Weights of a small GPT-style language model, trained from scratch on English Wikipedia.
Size: 8 layers, width 256, 6 heads of 64, MLP 1024 tanh GELU, vocabulary 575, 7.67M parameters.
Architecture: RMSNorm before each block, rotary positions, no biases in attention or MLP.
Training: a variant of Muon for these matrices, 5573 steps.
MLP neurons of a small language model. Each row is named by its layer, matrix (down: output weights) and neuron, and shows model dimensions 176-239. Each number is 200 + 40 x the weight over its row's rms, rounded and kept within 0 to 999.
A block is one neuron, or neurons of one layer that tend to fire together. After each block is what it responds to, as a language model described it from the Wikipedia text at the highest values.

L5.down736,272,226,186,193,226,208,219,141,207,211,244,174,186,231,252,242,205,227,179,167,228,225,244,153,191,129,253,130,180,129,223,139,213,195,191,227,163,188,251,207,179,293,172,282,214,214,85,168,251,183,202,192,185,261,166,231,247,217,159,210,260,193,217,191
L5.down994,185,286,262,210,177,203,150,226,189,191,206,198,191,265,177,112,169,220,182,173,125,176,238,175,218,170,188,187,162,207,203,203,212,140,246,239,170,141,198,156,234,240,122,214,169,202,165,163,215,140,179,167,165,227,212,233,180,198,252,205,226,220,267,186
Wikipedia headings and word-completion pieces

L2.down76,170,225,179,180,240,213,231,203,197,208,179,236,227,179,267,243,136,182,192,210,237,312,176,153,272,172,199,107,155,235,194,212,268,224,133,139,170,198,188,142,154,149,157,158,229,180,162,203,178,176,176,170,166,226,219,221,219,194,196,233,167,207,183,227
L2.down300,207,141,168,152,207,247,191,208,167,153,222,242,141,190,189,213,218,237,255,271,220,139,177,241,267,155,214,165,188,151,208,203,195,192,158,144,90,214,259,232,144,222,178,206,208,201,103,287,204,143,188,243,244,189,210,244,202,151,190,214,255,222,169,202
L2.down334,206,175,196,179,232,182,256,227,177,238,146,223,236,182,253,235,187,245,168,156,184,197,133,164,193,208,228,129,239,212,236,202,193,238,241,264,233,160,118,160,256,173,171,243,206,155,149,301,172,190,222,169,155,99,211,153,233,171,199,207,189,192,201,146
L2.down600,177,228,162,234,249,143,185,201,211,182,233,238,223,160,201,203,277,239,150,217,232,178,234,223,195,95,182,154,227,289,238,183,202,250,174,238,207,207,245,296,181,208,207,206,169,198,156,212,131,211,163,213,197,255,168,208,281,175,258,210,158,182,201,207
L2.down612,209,220,176,184,248,203,202,206,169,237,188,211,207,255,256,155,147,208,122,143,205,160,182,264,194,169,229,191,226,172,152,151,203,222,137,223,238,252,161,266,144,144,208,208,117,168,213,152,169,144,169,199,87,189,223,216,231,194,166,249,297,237,203,205
L2.down750,165,262,216,228,156,280,251,121,262,140,214,191,255,151,194,273,216,130,170,255,254,205,181,197,263,206,275,158,179,232,226,192,139,214,222,231,286,206,171,266,192,209,231,141,174,216,225,150,264,216,222,274,215,189,210,194,235,203,193,192,197,168,200,173
L2.down971,228,248,166,174,235,265,109,243,228,185,237,208,171,251,170,196,184,190,205,205,185,226,191,188,219,150,155,145,119,220,153,180,213,204,130,213,215,257,159,289,150,261,209,231,180,232,193,214,251,191,184,232,132,173,236,194,223,185,230,211,270,271,211,158
L2.down1014,247,320,279,189,181,224,157,180,287,224,268,175,201,169,235,178,253,232,204,164,271,209,251,269,217,141,181,206,245,263,229,243,257,204,210,199,189,171,182,181,214,148,235,251,211,130,140,190,232,202,187,214,171,249,182,296,180,161,175,227,185,216,247,192
Wiki section markup

L4.down419,177,259,174,186,209,233,244,206,246,218,211,235,239,186,176,184,250,241,263,232,203,184,229,199,159,222,207,85,216,184,139,254,182,191,169,155,187,269,243,166,151,205,221,209,243,194,155,281,181,225,205,100,180,147,198,210,217,176,141,254,190,283,206,205
L4.down460,166,286,162,197,181,193,156,186,236,221,225,208,263,237,207,208,208,205,222,139,171,182,150,233,215,135,235,190,123,128,213,190,226,242,130,205,209,256,141,190,178,225,194,218,140,262,215,248,229,230,190,221,296,144,139,223,182,168,141,197,208,260,167,207
L4.down467,228,205,155,187,210,201,217,209,112,182,266,248,218,180,220,199,209,190,186,170,191,186,219,193,206,165,214,119,170,209,196,170,204,228,212,224,189,180,233,160,132,205,178,207,208,177,183,207,181,197,221,201,245,212,206,207,186,173,172,239,242,266,187,166
L4.down895,165,250,87,158,203,255,232,220,256,136,209,238,197,175,181,209,206,96,140,254,167,195,196,252,201,180,241,222,200,181,200,227,137,270,151,147,227,205,123,204,297,177,244,220,196,186,162,184,168,221,208,124,205,204,146,205,165,186,284,249,179,221,258,200
Wikipedia section-heading markers

L2.down99,116,187,144,188,271,226,192,217,221,118,239,202,193,153,229,242,128,160,231,201,241,232,232,210,205,191,158,160,197,223,213,175,141,164,143,264,187,222,188,273,195,194,169,244,180,192,166,225,179,228,164,215,153,208,203,286,197,224,138,255,312,239,187,235
L2.down570,211,270,166,178,221,172,170,225,254,225,120,165,228,161,175,269,209,176,235,178,236,258,199,204,189,202,209,195,164,218,219,139,100,182,228,248,163,216,209,167,195,191,157,216,198,226,213,242,224,223,172,247,168,268,182,234,200,88,134,194,193,236,180,153
L2.down582,213,210,186,146,279,310,152,189,130,182,268,199,199,182,218,128,203,224,195,190,169,203,148,218,245,233,162,209,164,232,238,177,156,289,225,194,248,165,184,215,154,273,221,193,245,124,179,218,153,156,223,215,219,138,191,142,239,153,178,208,179,270,221,149
L2.down631,216,181,230,250,203,199,226,243,209,246,197,215,182,190,275,141,162,239,225,230,182,168,213,173,202,233,158,180,201,200,225,157,208,128,265,226,151,161,206,146,208,211,303,241,230,257,234,145,230,217,207,144,167,206,224,273,216,156,250,234,251,195,171,94
L2.down748,243,188,211,137,210,218,154,167,153,253,199,186,231,194,162,206,201,185,237,206,221,146,238,197,225,152,223,224,205,236,214,236,203,241,241,181,209,194,202,182,165,150,155,181,188,220,231,166,200,231,187,212,192,239,228,185,170,253,234,154,204,177,264,199
L2.down884,138,203,125,269,158,128,159,160,204,120,194,120,230,212,175,234,129,178,211,163,186,159,199,200,216,151,220,177,280,206,217,218,185,162,164,223,157,237,247,231,245,200,264,203,178,172,171,206,147,232,103,199,216,134,240,243,215,186,149,234,122,233,190,158
L2.down907,227,162,182,231,200,197,216,172,238,127,124,173,185,226,197,228,148,177,229,185,127,168,248,196,237,216,168,123,262,259,205,209,209,228,191,252,167,143,190,172,173,190,228,115,249,292,235,212,263,234,140,325,185,206,206,185,157,214,192,221,247,239,206,199
L2.down931,176,190,162,177,215,150,213,200,240,208,196,224,171,228,242,147,127,144,209,129,137,215,183,213,188,135,217,227,184,178,245,196,155,294,178,146,157,168,234,175,208,204,195,213,236,171,222,220,238,149,226,194,201,239,174,148,224,206,255,210,216,230,217,222
Mid-word common-word pieces

L4.down349,185,182,185,240,171,221,250,218,156,240,208,198,234,155,166,164,169,150,222,164,206,238,199,206,192,200,204,252,171,182,233,233,137,206,241,196,165,186,194,166,204,215,241,186,190,262,234,206,207,222,185,184,218,203,247,170,229,225,265,256,187,210,255,193
L4.down634,160,143,221,255,269,225,185,111,244,241,204,208,126,209,246,231,197,209,200,181,209,152,199,236,176,228,198,174,211,230,294,217,182,188,207,146,197,201,241,190,171,291,249,217,176,230,148,194,293,173,188,176,169,247,206,207,184,191,190,207,332,204,236,112
L4.down694,173,166,198,228,212,142,224,228,239,228,155,201,153,170,178,175,161,229,242,174,187,206,224,269,214,286,233,250,181,190,195,168,128,132,176,168,163,226,245,195,130,196,180,197,184,233,133,225,190,203,231,217,132,255,208,151,225,286,206,263,192,199,196,147
L4.down944,244,115,230,236,255,207,129,234,198,231,165,189,196,193,123,232,245,196,286,176,219,218,147,196,148,168,224,202,255,257,194,223,180,204,188,216,245,211,214,174,227,141,205,184,149,187,231,264,186,232,232,198,141,229,210,143,165,194,207,184,236,141,200,192
Second piece of acronyms

L5.down561,237,179,235,146,179,245,173,255,229,178,231,119,203,252,236,141,284,147,211,218,160,210,265,248,192,167,251,141,196,216,207,266,221,245,282,183,156,172,254,197,238,225,145,144,265,284,203,187,161,177,170,184,216,219,266,267,218,212,172,164,220,224,216,242
L5.down989,146,241,263,250,168,186,187,269,285,199,170,198,208,217,264,219,138,219,267,143,215,153,253,135,241,223,233,248,168,172,221,224,243,194,223,177,211,221,248,188,211,280,307,176,159,231,223,197,180,196,185,258,192,226,169,262,177,214,251,204,207,271,193,214
Word-final inflection pieces

L2.down5,205,143,307,191,226,190,174,236,206,225,238,281,161,209,239,120,234,213,156,205,184,247,200,173,188,226,177,160,157,211,202,193,232,235,174,219,259,138,219,202,164,205,271,187,191,197,237,259,205,182,140,258,216,221,219,151,190,196,139,205,235,165,200,129
L2.down26,246,254,223,199,84,201,140,247,252,196,275,271,221,182,179,169,176,200,183,218,253,172,197,183,175,188,212,159,259,198,192,215,211,196,182,245,196,218,182,235,172,173,104,184,164,216,206,183,190,237,176,111,226,187,179,220,257,254,198,219,168,189,176,196
L2.down244,209,139,152,168,186,187,179,144,225,212,160,229,179,227,187,221,124,278,164,145,195,236,175,249,180,184,277,159,227,230,247,250,123,130,212,181,121,230,252,180,144,164,124,178,194,224,194,176,221,171,215,206,295,182,118,228,242,148,192,130,98,212,181,193
L2.down464,197,121,215,186,107,185,155,182,254,159,174,235,198,185,239,250,122,214,145,158,242,183,143,153,210,167,183,187,238,206,202,200,221,164,222,204,218,183,181,167,190,273,255,220,233,154,191,207,148,259,214,145,169,165,189,281,219,137,213,316,209,184,184,194
L2.down491,225,214,213,185,143,211,191,227,152,234,195,235,179,180,186,152,207,246,184,222,134,209,198,173,193,268,170,117,159,212,201,190,218,239,161,233,184,255,201,133,270,203,187,254,247,162,222,194,107,123,257,239,250,265,230,165,200,286,236,246,169,100,216,150
L2.down779,229,166,206,247,204,210,183,131,202,221,180,205,222,164,236,192,203,186,233,253,221,212,222,161,229,151,141,204,209,203,175,228,170,260,197,290,264,202,168,139,174,162,169,149,159,129,174,142,146,177,217,206,204,160,229,138,197,189,218,252,278,190,222,195
L2.down860,142,239,198,200,175,191,239,210,177,169,132,262,192,156,243,172,225,166,202,223,195,280,220,171,157,169,139,159,178,180,193,203,190,240,140,209,231,156,262,189,199,253,240,121,191,183,195,153,233,177,249,219,241,223,223,196,142,177,255,252,222,297,213,104
L2.down906,249,267,223,206,197,226,153,123,204,214,155,153,223,217,238,287,140,187,202,176,185,198,247,156,192,218,202,201,183,169,181,205,268,213,204,208,186,242,229,172,222,277,207,190,223,169,242,164,186,245,188,255,215,218,125,180,170,219,185,128,197,160,202,163
Mid-word subword fragments

L4.down43,212,184,336,200,238,228,198,182,240,199,241,261,132,213,183,188,261,205,149,239,178,167,159,175,202,171,249,189,230,203,209,228,155,218,231,187,147,195,196,249,153,199,203,147,109,152,163,249,221,234,233,281,267,218,211,221,163,189,201,189,185,153,268,232
L4.down441,253,189,184,239,244,187,146,110,237,195,199,195,232,192,266,172,205,160,228,233,168,182,142,207,111,209,174,185,200,211,222,217,200,200,262,203,162,204,155,249,184,191,213,217,147,169,237,190,236,181,165,191,248,192,184,182,184,182,168,162,221,232,226,253
L4.down526,185,118,113,164,147,200,164,143,244,216,251,236,194,224,192,178,193,221,220,122,184,217,225,215,222,283,226,188,140,262,332,208,254,175,308,162,212,264,227,181,216,225,189,145,223,175,227,194,264,155,171,201,205,264,221,156,180,215,201,213,237,181,168,228
L4.down1001,252,223,238,261,190,225,175,190,265,159,145,210,227,142,203,217,182,196,197,140,224,123,168,193,201,152,219,198,175,167,216,166,147,183,171,199,112,222,217,148,206,163,258,259,157,197,175,190,323,167,158,287,267,150,254,184,210,195,188,164,156,180,135,221
Word-completing subword pieces

L5.down182,254,264,172,178,175,166,248,199,243,186,227,164,236,219,228,221,153,179,227,269,196,199,241,157,227,134,210,205,193,143,214,141,213,108,153,239,169,189,248,142,202,262,155,202,157,231,271,214,182,204,154,195,198,113,157,150,236,189,160,170,197,241,146,150
L5.down263,189,215,186,202,228,174,124,256,191,174,175,200,135,207,181,213,217,204,185,206,231,285,201,172,187,169,207,197,221,190,197,113,147,210,174,197,204,208,162,199,198,222,302,85,143,164,202,169,239,221,262,80,179,207,189,169,243,142,165,256,182,213,124,154
Mid-word fragments in splits